python train.py --n_layer=9 --d_model=256 --n_head=4 --n_kv_head=1 --head_dim=64 --d_mlp=512 --vocab_size=2048 --activation="swiglu" --norm="rmsnorm" --norm_place="pre" --norm_eps=1e-06 --positions="rope" --rope_base=10000.0 --rope_fraction=1.0 --qk_norm=true --attn_scale=0.125 --bias="none" --tie_embeddings=false --parallel_block=false --init="orth" --init_std_qkv=0.0233 --init_std_o=0.00548 --init_std_up=0.0233 --init_std_down=0.00388 --init_out_by_depth=true --optimizer="muon_variant" --lr=0.0131 --lr_mult_qkv=0.5 --lr_mult_o=3.0 --lr_mult_down=3.0 --beta1=0.95 --lr_head=0.00881 --warmup_steps=101 --schedule="wsd" --decay_fraction=0.688 --decay_shape="linear" --final_lr_fraction=0.05 --batch_tokens=32768 --seq_len=1024 --doc_mask=true --train_tokens=129600000 --steps=3956 --dataset="wikipedia_en"
MLP neurons of a small language model. Each row is named by its layer, matrix (down: output weights) and neuron, and shows model dimensions 0-127. Each number is 500 + 50 x the weight over its row's rms, rounded and kept within 0 to 999. Numbers have three digits each. A neuron's up and down rows have the sign that makes its largest values positive.
A block is one neuron, or neurons of one layer that tend to fire together. After each block is what it responds to, as a language model described it from the Wikipedia text at the highest values.

L6.down59:506436576379455607511490561462519567468551499582496448546518540519611491559490461500476539540558536488432477502394458462595501457478553377558510432514476364502541636454558511465542540486488560519558428515475469456515482558494558504451478514530512503552518518507466550530487462504455523521572540453514478461517513450571459480521513527505558501568555559495486460586567517597415509464513
L6.down212:553551519557524507494455573487477478581516469460506472474493576527414502479496538620463475521537502436448455552562415481480458488447463486409564520433494534551462517508526462427455487475449626529415553509461484473461494467490468482422508543498491454435513588494529473673507535632544489439405538605558418428614462439507465542597454396439536533446566473524511440525467485513461507504526
L6.down372:502364591459465574439405438536500485533446446482498467463442490489503472567522532542579469541523441519497390473528520430487424512541512497511511420495491562538589582540539536492481460559521486577498517460517480441552540519516499550465591465556453482444529482495580591506462522581573478421466410508571428496537433559492484487520493485499516452474575454494460621443533487523468344506503
L6.down489:580456390390488450468376480532555600444478547539535463512456491550550530456488446488590494488491506463575519515461533496492584440424556455493499410513508452569469516561523378512447474535526552540507530582471485495477531522493424520514519552448529540492513478507541471519389599588578518535461493495512483527492504579547577489504544523473557525449508538362523585482486483519541470546485
Description: Non-English name fragments. Mid-word pieces inside South Asian, Arabic, or Japanese personal and place names (Dh-ab-i, R-aj-purohit, S-at-o), and " and" joining two names.

L6.down236:492574438528467534582402569571547552493513458495448478561517502424472545540455505546419505529546567536490511487543558395597478576565515568421469484411464544478539353492521522521554540550515402449517506487505333497523414493581462560452550499603502567504448462538588449478456489484510555539497533473420487483434465481448530519484481585543463520552527475537582540500573531407439444486481
L6.down245:490645487455415504480512472470484550495517586524470527493429484495411582545523419469447436470532578486481480518480544450486515566531544489481376490508588523506480430562457592482513548506498500461519541495452517481452493538589490469453556575540519475481575483457516505602427475507578440667537509486435454554546574564524507596454499624479491410440500426512531580527451547427520436437538
L6.down463:462484527543498477592472467487489444516603475518538547543491539441571514536464435532555453505480416465512509490487558505452506578468483563496456508537513539540579528520553416451464473515462490492577493450414430558463518457487557518458510505506476448509536478461520379444559520481571474449533526605575539454441512465394516410519532459485554365507531462538553491469479605451490543455460
L6.down503:539541547510525496418518510545583475470429630568480486495545427445471546555538568488438521479632543494442536435464467462512567503475544506496506462499491454520581452440444510501502484494425567417476472476530391483592498559506517399446595537452491480561614531476491436511553510488573549364470448603541539423453532530493539476378458506493524467469589516481553568482543516471550435517543
Description: Table header continuations. Mid-word pieces and pipe separators in Wikipedia table header rows, especially "otes" in Candidate | Votes in election results, plus other header cells and numeric cells.

L5.down141:515517484612602487443443448502516609450571461534533480412502446438464472509442507443493491538430584528570432515435586501533516567526477468503513442505505512503399511494454521490536430527478486468502538549568505508547536485633414572491526519451504481495506459503491593483549488479514434528538496605529527512472554431413509356595572517405546433488527532446497510487519443504534567569487
L5.down222:466531519535431576460444475566523465460435534542565549395445485429420466535510477386531568451518455498513440482499505484400530477533525545513476472538479503496503523434474454503466388537545519531501538459508422537372427424535509491476448563496390453479473483409580562384520479613497543525513500539432461421441534564443527563525489493481536522402517484497486436566524507477545597462511
L5.down258:451586441615456492454497536547520486557455480578508478402552450533428477433463489473572516600536563534485376565498541550551602601592440496585543563497502448527413520466448445500522398496679496566495492398513533459479520523476391422528543600532473460520505496516507471487525544455503524505528496422435534489447550453484485424449534581497438465536502433522446494517480536536542494556469
L5.down477:603452490561453414407415474471422487512516515551484414500466546547586494447476485528544481543484519432504532430489568533529479504412495592481504376509588450500489520488432396529453469524531584482456521533497555514538504518494538462469628468463507593409501468523528535528615464488543480429503517607454593459517452502423524548560580569517619464534582457393532587586520512451575454520558
Description: Proper-name final pieces. Final subword piece that completes a proper noun, mostly place names, also people and organizations, e.g. Arkans-as, Los Angel-es, New York, Illino-is.

L5.down43:446588471558504504503449483416548366575505473545560522513508437453501439595553587395504452417522493386493448492494507466441367577519572486538502568515501512453501496477517594494547476504585500422584577672548488566547503517456560457438520463496557538547525463463534495552477448434533422515449494563545483541438477568511577569529564596463427477437565584518518473498516495396564426501483
L5.down154:432500409523492481468430470553503423524450520493481459412517539521534539479519557433545578547519538496512540487447471546506541429521554438475475455541507491481492500462543550403520506505580473355534545434545530523491533427528536557516536618559533478486462404444494520537495462418524577536516482544516525425502475520479519514538547479546569428425487467473465435563432587404502522468550
L5.down223:569422464513520515507477475477501488476410530551550457543530510474493428505478468490575444496541433461458526487480543453458480592473440500527481536442363557492399505500559487343355562433532455514448497606505578485527473501600439514495401567460476431479460553538523560378491449451504568467558513465520542451457536564486452527436508541376558527441536523482479413429521515508547397583495
L5.down363:579467482532434475504472506521478556530573533519476499525474517434413505528489493448589484510475492513521479522620453481571481424515604569536529512522481512592476540466592530459536389580613567528527520562589467469465476554474426447457528404536471437533513442548477491516535434445556552455481492507560452514447522475519573541480487490492565379505560518452552492453549534535493441478533
Description: Word-initial fragment pieces. First subword piece of a longer word split into several tokens, often names or capitalized words: Fl(orida), Fl(amengo), P(akistan), bl(ockade), De(us).

L6.down131:493509485526482484437488522572557550520485538481485444474466554487548591532547485512513506548448431405458524548486591496474525503507521478580457576445487421502462513533474583653520518455490526559485438481443517361542589544496469457576482450527530476564488553512477454469412504517458532452496570523501496561423469568450522417556465452437474415409520481513510537599448523516548504536553
L6.down283:482355434489396522587490537499511496557513540435491503470457554508478560494485489426497517443443513516570418488527430554437456452434540506591519527452532622527499526465573431506401582483486481461545451534495494480448510483458500526487486455463474422585433510459499504569568521515490589532577520553572536542528574518437463432535467497445454450501429505479545415530492557498529519390380
L6.down289:468580462497518508590600599442526573503533536502577535545421410467537395569550505524451535554484494414472441416492466579541430445424544485463515351538444409565549439467438512526550559491562470519560506539516501469544551490500551487407453481495451513417455506532537505509583498535466532497458492553517530491515496460459493567475459512474361506524516434490482557463504499509522563457524
L6.down309:454469504405475433534546410473528532488529525592453440480425497541547490479502462548504503455439596448467443429465518431526609579524584542423494441493477534561411580589490589485532537449456457518457484442518571511526388560523559514483553555384523564485533492462490528413436528501547401479446487548487489525449532629377499530485476483501484498592509504439572534470518479492577425457544
Description: Ordinal and position words. Ordinals and position words after "the" or a number, mostly in sports results, e.g. first round, final, 28th place; also South and East in place names.

L5.down2:514483458475456535562477535516440502476535504589431557550456524442521470298460502557483397516508479469520474507474528468549534432501444552592477564528496415453529606533521506590437504457475502506449456457507493472488450471515600517501552523537477501406600525456574524552495553452526505470437439546482493444536397584564525552530514517434494501464496474470503508508573530512444493528483
L5.down191:496417523448467357499572476576578565471530545514458500486489518510543498480501539500456441547486450486456449537464534472562486523542397520485464468558557540481456485450544480522577491467550469474449478544381457515532569513516428481458552563464492609485461516459503573482598485456499442568492460597466559536466487533454503491403585482511490549467544431454570653529504392468554505475502
L5.down375:472502507512514440560427439500448542403536470577476530556458510550543570403517523525445533542520592452541488524503505499571507471429558582516409494552466511452509524472526479526495462478491476545460515469489510463613507486440542482574579609472514506488474502496445558571528510493418417590431528497455470501501392471440539521421488550514572499543501400391409581481437538545604528450486
L5.down465:570454535505513528556505438550541589481433541433475504526501469564580607469546451497515494524421461566474507400486482459443504615543568422511545468510563524517536481589453538443445492508455511552521480582538422548447526445442518484478488444550481449640385474485434546519446492467519511470523485549504558458469505475441470544489541513491455488478457570417471503602504472581513554524472
Description: Vowel-r word fragments. Mid-word pieces like ar, or, er, th right after a starting f/F or other consonant, strongest for far (too far away), also Farrell, Florida, birthday.

L5.down86:447478490525517447492371503469541474444530464553453550582584519492524442496590522460419423535531484549486452502443552590486556521503502498485504566533581477535516386548526418483605456372397502413538507574503506488504548572481511462541494467480485597570502451482519486462461557518563498581465492453480499502393519487421476521501530546554463466465505503525410507472429515481480471513503
L5.down109:545490545589571483435511600504472557531499527451433467469467520528517419539576579496517533586488422500457553515553526449517516490528577542550506493423542512490423473478424549559473553484541452491460578459456583472476449548451449532516509549474458467559447551499498491434449533494522563518476478534537493565528516429479573512525456497457609550454464517447414496541446513329417420552484
L5.down197:461465495490522559534415450500479481457514551514495439508484540510464494607425429522463439444471457487463483574488446503492438422493463480544529426526504420535550487547515544504520478506448503593504457569583554427452519441540528490452496383509510479577456541528498469475493507541455398506478493418515577500492496479436425488474420484543522460511495572592483441512588481596498522484573
L5.down331:549641480452411503447453548476526517491510532538414467468569432558458546512488534544538544496500460519518484430498403519569507566581466521453493564416521498496541455443547537476571572429503560548461382397480488499432488466631501467453525510499502465494520460470461471441452469512561464533582543481555463374516508480487494496483539581490536444466494521516545561506462571451497467624554
Description: Table pipes and B-word pieces. Two groups: the closing pipe after the last header of a Markdown table (Notes |, Length |), and word-internal pieces after an initial B/b (b-ur-ied, B-ur-lington, b-ass).

L3.down346:514457504443499487441438499553493526498557448483529510494480514447460457573584483412533477468554542509471463428485527445457445518434483530502510440478503537518478499491509463562559493425472514482492495512560590465460478547538530353488523572514580476576461451460545588542471529402545416584539479474446528561468557486457425525539557504510540501523563494318489502596559513491569496499431
Description: Mid-word vowel syllables. Short vowel-led pieces such as ar, an, ad inside split words, mostly names, e.g. Hun-an, Muhamm-ad, Mon-ar-ch, W-ar-ped.

L5.down255:599509506500535532573507497491439440572535481480529523489464516480448539505543533424470448530584391441459542495502491539528551490491425453414454540558488623482534525505571595529441470546470494469495525501529489513570538490370446565435486517455400418582498483477530642483527576476545478463507446552458540483551520475519411560461535496491483687445517480548508466481555588433489582483423
L5.down432:564430565598507495515430501515469485544521451518453507497534479462668583472592458486467420531465518431486549500505496444466434504458468440546511438547428450574545498523491429470484494481491521516504481512522529532553430507518499553539449414456485424470498469487511477553504408551469432552438521480527535501445452530464438522471490637539550506442535520542479559429519452471537454525517
L5.down448:476427453522492491610478460465513496562491532530441545432546532448496423469613533585540536480390482499485469437534499514433530540493500555425450494461506573470455594497549551525534485473524586532499474485451503513394494499457530406494501550480506528536500462492549483577519466604489489516553537457443500425518424486568525503516420511430543527414435520481526535490516487483520507500559
L5.down488:441565518682521497456544480467575430520533488562508561459485452482490494431529481517596605554459474491486467425453569433511512485474518504473542515419494478487426482573468437525480603497534575461468561443513461537491523518556467512534472545517458518476570464519601568523415552562552491512558498538492465476500521554507522479539560431445608528444542527492439533418615426440542487585405
Description: Mid-word syllable fragments. Short inner word pieces, mostly vowel-plus-consonant like al, am, ar, at, h, inside split proper names, often South Asian, Slavic or Islamic (Beng-al, Isl-am, Salav-at-ov).

L3.down405:486600447493504489599381534474530437486468479467594514572466461492462498452495528521447430520496492461531458562591554572462503503508493443497497583460412471486600523490463518534465481534486538560492550487538401565479529423400520427446494477479408428469537508476535510597483465523500482482476418614530554561491457550501538539502523541469493512445482467525477558399493545530464512631501
Description: Table pipes and word pieces. Fires on " |" separators between header cells of markdown tables (Score |, Length |, Silver |) and on mid-word fragments completing a word (cle-an, me-an, ty-p-es, bound-ary).

L6.down18:423464500607524540526470505455503515522493488394364441494475372485418498532477525525548459606465537454507434466490450517548505515509451507550565511478569530509459499541568511442437520540447455506539445619421494533477528484443555523560508578510594458505439572531568478496542484480506478396520485511451441557488502575519452507483506365427440504498469482496442489541535564479512555490513
L6.down94:462554559451460531557502463543534492497455420458408449469472429481499409561439467470512530495602515379495351449468484477546409495441486536507592486500468492506438561458460472565439465513441509464618452574530632465524484547585460464525545422533412412501567441527549484381457544497463503493533442550463540542402530562396503495511517467477464428473512456443550600424478429568455442488526
L6.down103:496490435513538506490527535517474467583461602474437456479455509534521541519582497470428544440464454552604496531585525566536503548457447533484433507464460549475543496488559443552429572468426424541448533465498338525432602493514549539515543512540571528505512583470556556602546547474534526538475482520444494443584517537568572550430517518409578500645479419468524409526540522574496510515566
L6.down210:531515527587411472523602453520541555464512584507572544550495525497393538582484484470522507575498574481464544532467551443554535471461485607496478508498502472522408518545485448429537436558520492471524489491413404490479447402535523495519526561511477511468455465530362557491454502413474521541588461553553398421489523459501531425540433463403574517558374426491517495497503488510510359428585
Description: Proper-name final pieces. Final word piece completing a multi-token proper name, mostly places, like Mex-ico, New York, Los Angel-es; sometimes personal names.

L3.down460:472485500582519502450526457537464434411480523515449565415431478677481451506565498540515502523464497444489584441538467496540478496482527550478438589509573485500489530566411462506491555468654514536436557517417476556578436414410584576467460471438509480460433502494437567494527511551533587508472507442469527474491430488485558460479480466505480443453475521444437510400417475539465457480530
Description: Early word-fragment pieces. Second word pieces right after a lone initial letter like B, b, p, v or G (Bl-ock, P-i-ya, G-l-s), plus word-initial Be/Bra/Pre starting names and words (Beaumont, Beer, Brazilian, Premier).

L3.down377:495520499560525502442447578528388577528586498522523536475523525488572424509548496505522515397463561438414529476430443446458399546525501555544481497525463479508549548487552500592514475449501470501454454519465509462502483498556384481521491575467431402502531419539456562455491557491524420583438418459425518472437483395483517562517470478514522605521452459480469473541442497458520439619494
Description: Proper-name final pieces. Final subword tokens that complete multi-piece proper names of places, teams or organizations, such as Californ-ia, Tenleyt-own, Maccles-field and Stevens-ville.